Weights of a small GPT-style language model, trained from scratch on English Wikipedia: RMSNorm before each block, tied embeddings.
MLP neurons of a small language model. Each row is named by its layer, matrix (down: output weights) and neuron, and shows model dimensions 170-340. Each number is 500 + 50 x the weight over its row's rms, rounded and kept within 0 to 999. Numbers have three digits each. A neuron's up and down rows have the sign that makes its largest values positive.
A block is one neuron, or neurons of one layer that tend to fire together. Before each block is what it responds to, as a language model described it from the Wikipedia text at the highest values.

Responds to: Single-letter first pieces of words broken into fragments, mostly capital S, N, C, G, R, often proper nouns or in tables, e.g. S·leighride, N·ong Khai, R·ienzi.
L8.down605:486431579485582417530485497413510561512525536472509558488450477503546426461469549509465481504566508546525546487507436451444425488455527428441535577479533484521494558471491476513488561567534450495415449502466437496491549482542628441490495545506575463521491543454416476574479531458489357570606539613454478575579641431459469479490467481590476573526529492507492516455507448498518529532481520444542603553518524494520520539518487421510501595499569463497481547543496610532548436483436469527497417481528566493533437488509
L8.down1089:427500514562542565513534558452487535576460521526528542552444489540421505508594490452473502513472516506571504508480497466569594521470567513434426621472516512454459591538544510490539546535518578564459534481417508471450414420526558519513460517492446473554479574395440571570469572500417551570481643480424501517454538547564547525446592359505529499520564503571516487449402506435503559408431537394515602477417590516501514483495479455602593518454474475520505520484563478589493530471459490631558433444566527526575525412464
L8.down1199:432527589518488466489433498484483482438546446557491529517417376396486479587580510557544449457563525496477456450484517463456536444436521550527455501510536487477528466443531438528528588464409537512500404453560552531590444513432529350554448459584487455527574435440557588481511465573376471472470497463544499514523548488522534519496536471504499506560467544471537458532495477480485535571512437410508513509441493442437487439608426460526517436604438442466513529456589474595525508404442374453489508469502435608526475494469
L8.down1341:483518558576517489440564507435479399492488509576498539605543459569534609446616630431474476431496495511513516425554568581549538449569518451434491509494601522490455518371541427493471526556486458481422437535498394491494527528458523433526500479529526520475533574547495482496506503481394491513590574522519480547485340415498535402492548496486517513597502487492528495488476448520488493570473447474536460425494429525443480444535549405476470520494574455603513494472533445565463465489496536445509510505478494446536432495533

Responds to: Opening t or T pieces of split words, mostly lowercase nouns in prose (t-igers, t-ango, t-apes, t-ones); weaker on table pipes and L column headers.
L5.down140:386495443578437489415514476476410426516485516501489474447542605561585501496494501510607465483552575440499566549509486513469559514524573453502527521462511551511469556453449492542408488479520566466521636483525503528544436688541560437381459473510426555570532615510473476502505507387606403447515577526463375438523470585421496461565574490523453504539498515522494535504446544586545633424465476455464560562486567454529539521466497503440493544496480494451560485505499417535543429459484496471499491564523486521461548525502

Responds to: Tokens of wiki section headings between == marks, such as History, Geography, Biology, Early life, Reception, plus a few table cells and list entries.
L5.down666:501509518583561526488527485524479528556558499523459516505538499504438513536501452481556473433487562494524524510419494552553510407475537420532531511485437477575511454430515602473505537504481536503368451432462475465469522511461535460543483527522487424516538509488470605433481522604497418525485464597502485410495569464533562523480590505513416503435522576618367507509535481469469502477536512471518574504488496477546564526471497561555457496602527464546492587558444434506469648478489580461508512519417504519475526488433

Responds to: Tokens of the first section heading after an article's lead, such as ==Life==, Early life, ==History==, ==Background==, plus the line break that follows; weaker on "of" after "group" or "collection".
L3.down68:539499547460412508533470525448501451550513481461444437591433479597518529568581566478539450444505490574474493475472525521549488507495561558432422474598511497494440501584586530476511470426502458492500497483467496537528433443434478443466487542505546512427526457548531509562492482517475567459489500563573493443494540478477575497492442514465555543503513515444514339411495439431503503569480576508423609575510614449492474482443557452526505524441488466501510498470473489494578584526553501514541435528435403501556440471536
L3.down122:534459446480552539456523575482515551482478480481498625514500495438561458482545477412504447467540545484465493529454450569447452509459495473640501602547472528582420438541505501466421344430444477535406475447451482544524555510470515500449436526520521518469500448550483497491501494542429510509543542494552483463506378481457457442607514524533478547579477462492585480534508448563506514500494502498589509469489596438585499473466483485573465432517522449509525531589452478584454455472477598604566436534454495590418502491495
L3.down226:399412417439599498528509441449449500499534535413548511567585489550522563604478527470496447547482487436531498604584519596543522412461478441431516459573483443465437552558548558462540691565547451464525545556449555505515495501425563434416439463449505461527377521509484448520493430612544530446454483515563372535530536493537546420491510458515506375479466537568519489488428405563512439474599456538541450627485473518508543515552491484479415457499431568553539566495423467519512473500444464371513507515484532544510505483580
L3.down249:557498444529536508433473472598472569497458513477440498492461507452548396542466513508458575458536507533547491431394484434508467466543511505532483421528421488567458442472512501396543514398554559474519544510480494539408453616464448462367584525459510544479546511531501513473506472546576487564504518497434537554477524488551503513487438482469531461402497605531576562480491476515492567512507393542412491432533552448505459482522438580460489425547417414410480453413542413499490535494407458461562601417524468560516429471496
L3.down267:465552536543523465493467551452576503456576437557562523477524464509409485527517538460517485490523542532418506554505437453421520463538508470602578520547515441543502557494555613533570475444510505457522456506527511530542402487504620411468494566643501430405538521506463486491493498434601501448532458513432550509454487501598510534466558411489569455522581521433544459415469547484530633468390498436569529551473483439530526475425483540562493484501560455492631546538530517477546467456507446555506472509612480580455463523543
L3.down348:511500415522428427446463525493517574528548470535476503563555504603537459580415458559486499585533514479430535484484564516642467543466492522452492593533574430533511550520556555548505403441573491512494519495384570497486576476548464513424562328397462457548560468426563541527538461570461477507452521583542508439546394460564520459513497563385557464545476412484522555424517536494444401483453580538493449503441464501415528538547613502455497548461472509543547526567404471511512547559533565521505443500529525487373394479470
L3.down528:444472591518499486449433428511475492562476404463467552543626440483536594527494504424509541446432451538503558498477497521577436482493533593417473513561507520469458471517458531502498455496464595556579446517478612465489577495530466475470520461588480523490570496419410486403419569505519495442425387531529467472618436508459524518554493499480513523543520479461481477554496539573504497517565530465559445502556416550584433555454553508470444514487590458532486619543495474464483513541580536506452601558479523504481489533482
L3.down706:505561510466465426480522530516459481491540492486531475493481509446455518491566495538502511429503500519555503491486483501510463510409480449539496429452495476413471499530581538557373192518498512463448472522503438460509611513574372465486416511540526456482515426518541582553569429479555460538534456582479412487430495473462401476484495429573632488555527508529479411382548487488509547500493511544527495508577573532518481501451592517482477448539521508469416422521518577456325459463487475449500520536519514475523504461518
L3.down711:542458493537494446521485385499570500506439428549466450535494459516547485543473492571568476497511473528486486648525470469472513509537536520481430436506509511419431412524514544342555474474477524494468458501499602575532516487445460506456424521475405489481465492457573479540489449497511545373532503516505575546502561463528572471483502430496515456521473528505446469541399498518485567479490466470522465585531419458554451501491530463450490478463517524574526459541523495545550534583502606477515485494534569544395516469435
L3.down785:479482469480512539536451455427432560477508518355457517526554525506505473453426549545556522496521515555543495473547506475491508539478533494505485514510503537537487435457487493430458459437538567490394604532502496546373537572468446511479499519573516432484502557437495410588510476387441642540456546524533455520419454537535527477464494412461617469477402516547451475530480476466455526407535528500443560456488545473585459464441513589532562613570466494530410488562506427464439519458522494564561434496452481502509526399494
L3.down801:424533531526515488504488429512553474432490481432488454527474586575508590508435516517503484512505474478461610519555492585520446483456545480486544409509495395466567508435466443519601464378520536466522469474457501425522448410475495462476551421539472508589441467493489600514485502463535516422504499477502471481545465552580459601395541460434525460394440542513526453520516502524480467438521491553535466392530552457491609420551463526510546416510467464503489505512402571443500525516503466562527508504396507434555470505532
L3.down828:472466564511473422474462586424584470506528530411468502603376445565429533520444447506419405478544530451474482560454521495438462503492498522470483508463610519445474494464559545556370468532488528425563648491446597501530448463467459501441467404517431474565496526585561478573461471541512571506518464536463591442511520438510509470503542478450516439604509516587465573534601516517492444554547431549521508502492634534493515424525471527473510585503406510458535530539592481573514577487526504531491544474494536613451481491557
L3.down980:584555595416418522500582495534413497569496520564604504467487386528456476537524545550567402437484536514465477477514408449541556544493553513537459528524532480424529485537535575548420327521528509400419522544458379479512531544443471467496571515603528536509560470452553442522572432614450450499511536459526531453480464437511503457477421483503560525512489594495480465492552488480543502479496476503509447396519492451497423520481458494438535464445557510425503473554499439589495456480411462556556507493469523452459446580467
L3.down1135:451580436402491490435489569455373540463520460444449509502584449473512514538493554611499552536427489420553452450575462504519496479466558526496488484508452526443535466540497481512550370464543475522524563542515446532459511519573477500520551551510452543525526542463495486504378457466643408468504448366528482476565481531565457498481555537475495507486553532514416502486494507429526464409468518507467539506535450464566543525437492537430507475435558493535655477569641518471517571494439532523494587416459495513556481517596
L3.down1248:556479478454551469477427450530474505507505499438507484519515449544492434542464520520440513426488480410508484480360518582462480624476520440475416566442485477533594497426557566453542274604476524510410588497582391524550453477554487552478457518544492547479508475503549396505528507497522432483436445524466477439504443510494496567434444617534502443423520557462470518484490505485498458408380563426455583540437549474495491572545511506545537472450582538471441514460506466514519569566529403591511498539441395544353549463517
L3.down1289:492504474445491526418509541502540546495497518547417449411467515577553522551542567532548502510450511450499516505532510473608478544482611498577507572480478503483657559532430519467590508461477473430526506587483446562562521483508538496487445523430485509546383579470479572486451561545600559498564472486483506588500495471511549439530514616486477483438506522420458423542510465579525482423564558448561452490394476443527466507546580617502496568572501506460558445509456439544493553472512483473416529504528477520434478561536

Responds to: Function words that come right before a bare verb: infinitive to, modals, and not, as in expected to, would not, must be.
L8.down142:474453503589405523545502434421534449460450521455529509521542506539465494499545567438448439559485540460531472488575432585502506462619424471453416541493544461494498524444601554561540321464512462612459509444522611634524460584558548435526514441550491495517528579509483476602551515429407480464492574532438451506377437453534475436586461536460452596432529474486496477481490440505541512579413440429483466466490430430437422491459529498487483516456558462493475475415488519581545470388440460580481480519490449519537508519439
L8.down253:489451463502424522509571475629494464500531537435481526568622499451551462578521476490501554514539554507497563532504558445524445459501570482535506491509483514505435500583543475467553502522389496479497574594460529516458533530534354482440440529427574446553534416463506484459512550402411434557543579492419486400423522530481511463580500465483455508450505499395537632408511489499447441519425512507508546492512454432446423428442475531515470503455469437471477524435499529495444575448481512439546539571525447423439479490473
L8.down528:496456569443464562500520446571463514410457589478448469466585525511587394518402555496567506505479572531637453492502421450523620557502514483447385465587541501423497570464541446443587425450555408583464576561518501486474435586582508454461566608523568459528518517460559596507482505458444456525475656456439520590493551496541498513476470552505461527472495401513509516474540470547526509549471460480446437553496471491480452468492441515486514519539455547479472318472485505503538485485526426594558487551459455437519556467475
L8.down663:534561494553503533466518511418441454420458523474565565462557506564594554469558490443514504582515513510580421415496406596438515609467541496525490463483428489454466460437492447529492478534511533558494513425608507483524442620522551522508474516528494554552420427436532514523523463519514490455553537499505560536527481391488468469482486584548434520631563634506442513498503488490474436453359543541445510621506380386472521533564461530525421578510536467569438436544499476488601457436527485522456506510448497480515474568536

Responds to: Column-header words and pipes in the first row of wiki tables, plus infobox and section headings such as Title, No., Details, Organisation.
L8.down417:463460480546483494478521542404561545543462513461463474528397469574521532516478537567508536566455476582561541581492524589510548572457438580501465394530465418549518465469485547520506730519433456559456516502494584511562558535502532561517518542533465522538532565482550548558541462511458487499450505515590573521541561553490516556559455597403538483501516467446584489513501458500556470584496445441484531449576571514522415512692485429428491505486478523560425507423514332401534503449497460440496497449485504394479569512528
L8.down855:454439480505454596547401501477467513601512454427462471431470427381451512520495489494470550512462539544504583479502699506566492487530490524443513524588402439486534489569493536524478596410565458517438477437473582524514470493501484544577563552531496495432460486428513541472476446517579559546485526487383457484539466547475533513491463361480504439515402516600459452563550574413480475467526577470460535426495433438519569475464493522538495472603442399495446570517446528524516479553502537481445456500543403482533429493531
L8.down891:431527439510567497567535493517471469541527479510535498525485534511494560583435494493509530485492542497533452507543445450478523510419573546510604485566470511473458449492539458413546648569511569585475517508598485537419409585492494481561488541530469456462526520404462539613549547550566458556461583486474589526516496450474603430391508440484537439481533494572626559468403490577439562450493565645488513441440505473451481511538418498511500472530491481490571547504535531512586450421479487509522418423528440522463496433464
L8.down1302:543525467482443478476486485497481571542517558497516474536491486474562479520516558580504530512459448492578490513531466452454552472557497456496601501516576455517553525443458589451510304497530571541555527526492388450488464429468438578462415436565498397435488565506508526544410422416435497537540473512453516461453476512529503448520536412476539396595516489554546419539431565463474491532446430467508530549415412473534447459497472582509551467554491425501465524539466504492453519491581469488502441440504442598520526519550

Responds to: Mostly infinitival "to" after verbs of trying or deciding (tries to, decided not to), plus modals and negations (can, could, doesn't) before a verb.
L5.down404:443476485420513595437572484505484535442490481438501494409466565574544482492494534430495545509478516582588526504470497408488478535592457501440496475543591434449497473551538454425538386516544503572544498425520562512439482591529433473548474517520529458550545474446498405501534492486530521557455556473511565548389495510463501455526526537409586538482534468492458491442547434611433571493463392464500493488500491333525466535549507524578487470504526462460502455475365435566569543430591388629500477492504509421533469511450

Responds to: Auxiliary verbs and infinitive "to" that introduce a coming verb, mostly after who, he or that, such as who had, intends to, that could.
L3.down10:557456656387499461562510459466493511531461470501528498441576436415443476465487469493553486528431445463593594452434500468380491455449540591494553488536522425583519532632527557503531538519549422489456461611456481487563540608564432448523508573555482572525498492429527500483574501560486474528535487442498565528516545621575512420597463443556432489523474457548512506456548567536513529530524439513544551522478471488500391480481496557466484545454622480534450508447438386433498542488445571609414571462528531523463466574425
L3.down169:402436512470480456380533357527475487555401557557571506453478529531453566525458559497516506524450463567576488556568463534499529514552509506374572471521553418515595463510416497493628505545555435544548364519509520434505537469429457510523442505547485476478500537535511498553500485540497482521515409483554500588605503530499469527439558531567536427574581539461587494517539534522429537467436567533396447486518524469493460476440582539519485505463433521464464617564483409418533437443434520510507520530508443529435514482530
L3.down200:413450451504517430493499529538530393496458465538551555545452568506474433473501553490509475498571448421558549493471517529474538506504420512538537470500491448453581425527490515416450502479519454524514519552495395472484494519457403398482451426517553475431447448557513463482487520546414570464500563432476508519466594562384416448546566470460491472470538504571502530486556490504537495503435502504504500437555553483573473467561530556477481537530485547516446496418501578470537453441481484510459580506576487501499485465482
L3.down346:421472517585535515465618457457463465462437526489495575525595537602552452511412464520432563509590532448515515471414458521513507558548645465448498533398497553509426510500534467484541573507464527539397458523529517467491524491496432508546549552517537455415540496492584460560503493416523578510522510549540434491558472581496465452550483470516462476403478492506548536471497453462514517426514475412540546514602510487444547603471610538466473451481372400569524614475394594447439525443545581606570479533492556535500535510434
L3.down362:483498485537540528477516463517497456481466558484492478566542508500504525449502537408587446515528492544530492491499494479386523536583520446453506499532507473484505545598554502467454508462573531539457450491602476560456470531494517502550498458552533481563413463327578445505542562514516529484502558448480499515491565541479495438523542466474538513525464556465541476501470463512476537551481488516564497491513482391563580451471504436523535438634431498474487551581524563473518516410575448553546503621474512475526587521491
L3.down725:517496419488479454502472532500503439494552490496483487509481435515444556592471496487503556466544511527548478525434472470441499500477441498493461414394510501558501572503608501505551299441541495447378591424510461381486550502518502507534515552521571404593428492575500399471519566382498484508509550485467510461542514541527498426531471458513511507568442526506544537442506429453418529517415587481569492451531507508414432483564476513499546518426492498521505533534567498495545495400592441409468599542457472487453548543505
L3.down777:445481477466495496443609527547547576443497394487577530438458424591543453416551496425631490576458523554577504553486542366406520583571493562539470478485476401555477495570540456507473417456585462562486476482535549431514456475458491454548568474513579547516597515456503482419463515461421452575469479522569507595429532450495485535552494437532437471467494507484556460495607400579490420453426511560554524421480534500434524477507576528532521448505510514443486402555438494598483560535587477498509620475495417531566465498419
L3.down922:526515557465643567451512549461488446540481417509494528462513460534446476481492502562447494507450525561587451497492531465509553426500532514540594540482428505498452536481491561549534425491575404622525502431468489457541522490501479568545495485572465494516595517511559477516457505353523483540489514383568568466559527488446498438487408391513424485497470509517507430463557449496405443532507501544589482474547507470468510576478492525396500464451518467549518465483462495578598511508470564448494492634452506419421564522521
L3.down986:482482544517545535409552512559495473490515536494519543469457452488508524501556468534518441534533466522546429584446457483422491493520522573559490490548542426488529566461487417530499489530548495527422575331556561540551530539597433531529450555479490505408497487550556522460520450499433567539484517441475563539472453495415544497558495515494514446422506614463461499390515495534508522631482502453486526505649522443459545523511411612542519544391480466476581459518421475580500456473506488535524480496461542469513504487474
L3.down987:487553519508473482539579466513484493461490428569562533428411429517521490580538488442469461547632526501522572653539486547427484493585490600551527523484510455521453468468462588571461361455548451516505516433515483469432546466378490450451501574479544547535484579501500543487487494490454432567429432544416560483570480467455471498491415454470408526442497552422448594538520471495477518402545534433488508527505490427447530534558590525487491540481434521454522436513459401500492555487521484537482381505388477522481558545490
L3.down1005:578529438440512416544518495511493449502520538517491544498601453504485488455525513430524536550449482500434534505526604467459444457467478338545498555562464531505566555591484451506503324574421544506521400546497526464581473461522570438502533507509511501574488519491437522500451526605538369509500477611521447483557381452574472407576522511518518456484389458534511516391563434483532508435492589545464515499509422502552604507597488511476489523527560444498460578577509608545594478535443465529539489524545599489482454422525
L3.down1069:459462527504593450464520472520450505433531518533542510536486527388415498457486486541535525475512420552571494511502552541550470418522502444472459403446330563520560491492567578512505409500465618482459386449510534575486545379452483550564526458508599575603460513471510507535474399519459544486508529529508531571531466473508431503475533506536421396485475490485533517452459401510534440508467586492491538505440489425539471557544532408478473411528540515454462477472516460524569574492481426594530489457542516390545436505518
L3.down1149:488506463609496588521537493441433423531508647544530507524509457434520517479490463495513427490479433521515503511595548536563570567524462593494528457514368513513468511522472549459522550454460567438499513443502444437474492493487403516503475322478536364522470461484525555570511481456558485568498503520547514556450441447498490534539485404497465453532534561506434465481492461568531401478513497478552555525363506508495525446512597396556509439473428502509479460553407525538499585467569377548502551536497567511525481480385
L3.down1175:515617450440545574522381466533522321483442591533497448549569502504536509518503435508460485545474571500493454451464531549509525509431501476449505514580398451479546506534417480609471565480581383461418481497478530462522466545521534545553516480633467438505527568524409531451482513492572473630568552551541438462509502465517509517479450497421530506480447522530425491506504492538567531478522387557466536435495564498512524444554503485429577497480505486489506569429485529568502488518426535524525485504432518482489472488436
L3.down1319:478473494434505499457510512546504531541525450558495492601628561447509496525509477495547390500373461483474439554514519520489477504556555488630481498467465586581482518605454349433505512444455484495492602469455491490532414556566506536567478538549457459614487531585498438480525495510454487528501546517473480484552497528548454455505466543524478480416447502471507512441456496516607601482531598439501484453526590537419534468613530478519468411534503498513530506512486491513517526488460498559484402453475451452469535541590
L3.down1320:488523513560474623547516484475526497491562468466503459536515455512413435436486468481336441461470436491555547467437565575492415461505469436585494480619510487485589486530392513620469533646517475489510501498468498539496491503485501511541420407531464476425493562574477494487536560501568567552499463441520553487536546556545509499429485570670498484487526504437542347529480452564557458550536491508544508555461543470564472496587388553573471513455537458477512451391569546489452465497529471545573555514470508466474541540581

Responds to: Single initial letters split off as the first piece of a name or word, mostly capitals in names and places, e.g. De-S-oto, T-elfs, T-ubb.
L3.down107:571537480512532554528530529516642424453519382493495543475504551544538487530472509444506442437416574502463541479543484546461499433489427426504403480467460454408515487504512492521472475529468481472502509571466516475506557537587550486373502417464453525534446553509580441491541496540496429452597571532480500413467541523479452453495549517516435508557426585552451382517457548510521523543426522529445454530516467396422501582414528394529541472529489516467535525477474408424487532469468378539462462510415600529595448472438
L3.down149:492408460440500428530432553583590549515528497418435541541525487410498587488507507471394512487477525512563588386498458519439506536434555514530560500508526513558606575442482515507540361545503515542474482597461420526481513566524479580502421469509485490586474521455513418508503460458506560604432541536440528512526577469495529557575471470478528550524513471530431481535483523535418550535524548375444372567419487507512396553548509555570569466445599556588522467556500483574472559564489493509492477544473519495513522451476
L3.down231:567510431511473536530451510444458470589516548535598541584471502487477501481433596518504454514555521508423480495473509510527531512453533605467482470457556455453515554537558540469529494543454484473425449522470525548426513518519466486495557526495535484537530486479519486417429545522431406535513534488524479454509501467552543488444470491480481498483505523534616440488462562472511487445518573521569481470511534493556445436555525445504507480569478453484556460519506432503459494489462477419540550527509529460573491458428
L3.down281:498505518504482484465516451504437399475457496528563366611430519512529432505412501582562422536534493406470463429530457460463496512556487455541456438520509446598486481495453450460590345519540473470490547527494454513574492447454497539567543530493498504528446400522554426542545491539533497510533477464476588495510462512482418529442559521419601525555431560444464524505434516572500527619502453529596448560486503481517534493499495543472509545545513545435506550490522538533461434415488571431492434489556559448578551440472
L3.down301:566560580445551490403443542594503408486475419590511598649536535485483630594534568516504403509499476477514503559525486495473514399498536603648502536419444471478479582402503559432490556553496526520505502573448467436544462572483522517569472525537426555513464483504523500453521508448474482622553488485423479566517412574582475528496501551556480513487547499566500545484480519481475503480474624503551552477470503537483531417471485535539417554505470560532451566489490510478432469450473476516553504556560476594547510484554
L3.down476:484496456520451482556457433516576528526487477516467543540488513464532486550408512522472531552629564460545532590483447435381552442506548481529523507587565507559413462507568379523487392535507415463538522495383630482464481509399573415523504501577431476461493583486564500498500501479515406572506623568438540455564503515518437439459471489389515576425546463555487547548476482498458545438464529520496516537438502527470541497381539523485528470519463455520615466417571476463634549530462477376499499514449592525503440486398
L3.down671:511468481523472449556564588477508434557510508541521447448451444511626424461445412537437486418516500484521541547515496497495536470510482545502511490464500497520552501489516593475575493512473575535556485402561446432546508489502497489423559495513462517505485541523509545552402511546557423559518548453530531414465489458472489529628547500521518465532463426506475500515409474549469469513583505469544533557459514508506491575491479448622459407540624555620568509510526588537529559530529498547509581570569454464580494458588
L3.down743:501513554500433490434522435507528581573540445425490478580465438534468480437565444436506378554536525509467483440489501522455421450453528509450499543433433477491498573379475465547467565433439653570578499516537545565557542596485566465557523496586585538591430430424459537493563473538439537450523494566575525574438541463526477521500522414564419538474454554498407449432510464509558561581518418435563447531520479598450517612503573502563512433508558454413523427554546483554500506499436452480485569583493479500440476476507
L3.down767:593587529496515531469523466465473473448547535446510563537573506462482543431472430546537472480520512519513485479543520497485528531527563535479444537463526405474440486535544498487508270511509499548491550508501480477506493596486591453493477423478479529485398572439457423485515514477536386588490459500493527545487450516535521485514490555513528463542505446568588496581509655565552526505455489440439441553385582347503484460552592540511536507479502496482553493496529480523572598527526448465525499527539476492454424484432
L3.down899:551594533408497425412459501530500483568474511459548488522619445566507529450396555516501562539387458512463566518536504505450542482448445466490498442492575420517532520525541467549415396448527446470439522511466527514415571461513526541517493432529542487474573557521477488560531391576568536530482538617507493497496479538440521554505580432435495568547492477519459567513481451497567571517492542498464470451479473394535541452459444523536511442593461569579463425525523558479444519404482357466491514595474608432528521499559
L3.down995:567496537404471562546498533537477470628527594526473445438531425561493522440498506547612464479530554486492504473536473518501464496501454601444494548567424497458394559466547462522529482548521532518530475492475517529503494488565560517487528502578506491505617468525474564549555541495542369502547491535532527568461463554436588579558434500509509469575504565548533506496438499538399568572457519439509557497455530586438519471501492486461558503605527521457490484508494500540543552493451507565555469475583509519505494506400
L3.down1025:465514484736531548480462547524499571433478476476510467471548552502469493513455512524635470446510592505607480525482483470494519489471543513539397541539431521506515536458501547567407464564618534390520511522501552580492521552480515509403491499472490523479580545459509507542470483497525583592543553552483507526513534427504505487483567552458518473519465596530456525540572402550462560521509498512480492508524487481526553482333648488440420504486478461503532525555562476491526502489495495469551554599409477535472478527533
L3.down1070:498472469503489436479509411480633405522503476504433471503426516470397502515550546400519455425615615460503520477537576494464526558506454502514398501343484431432514482448425464529592261592461441488582484508535476501550466426547504517507439505482465429505569549418451502476559536506491456566478517540502480615566550484543345498445523451542486511526476502546482463501446339507507520573485549449486515464536529479514481549472458481540544388466603456454413553566465375458432539541479535505552485501532492507510431372492
L3.down1133:493521504487461536470539564528524440551498509522515535593488484563509508435542593562489474500548463499547603472463453602526564421516454424448543529511398473512506453475503518493555615539384520526578544522481414509525499456534466565449438460489401495548390596506479500393483535526514577521491485471575429428505500504506526499499416538430467468580520459532522624420448534495489449512543548501431479449416539476435553462564462386472512426460524635471488485441483534511509581549426493548501446537505570521528526579496
L3.down1247:591532455549468557422407526462479481509589494459556538563487441494617486543461593551504469571526563492571534449507527654481511572558535450536502404480573449480568528554545484513606579522515500538515508423517536513534554484614545503570457505404517492573515599424483463514523483428500522562496488451515551515475418411424535523563608579613437487481466575533505576567483583447537490464454488507462467497553494520496507519501501583540517484504509409475541422543416513487491501481529440526593464455485521491507435515461
L3.down1295:469460590494452518527537563497508427485465369586455469457535516583496540459439498501478483485541506530455510471495471565501520552552529519637447513548487509466493552506459474533468503464448621494515617544548437512605456363472444431490511557501456514509515550563542528555488494501530418535531499473453569496486410443473542447442539448483470606476543493523579529544475458545455531425480420520434486540374557475486533482392526564572434563516543513459496579477551443509629508487474532421487472545468553479478556497453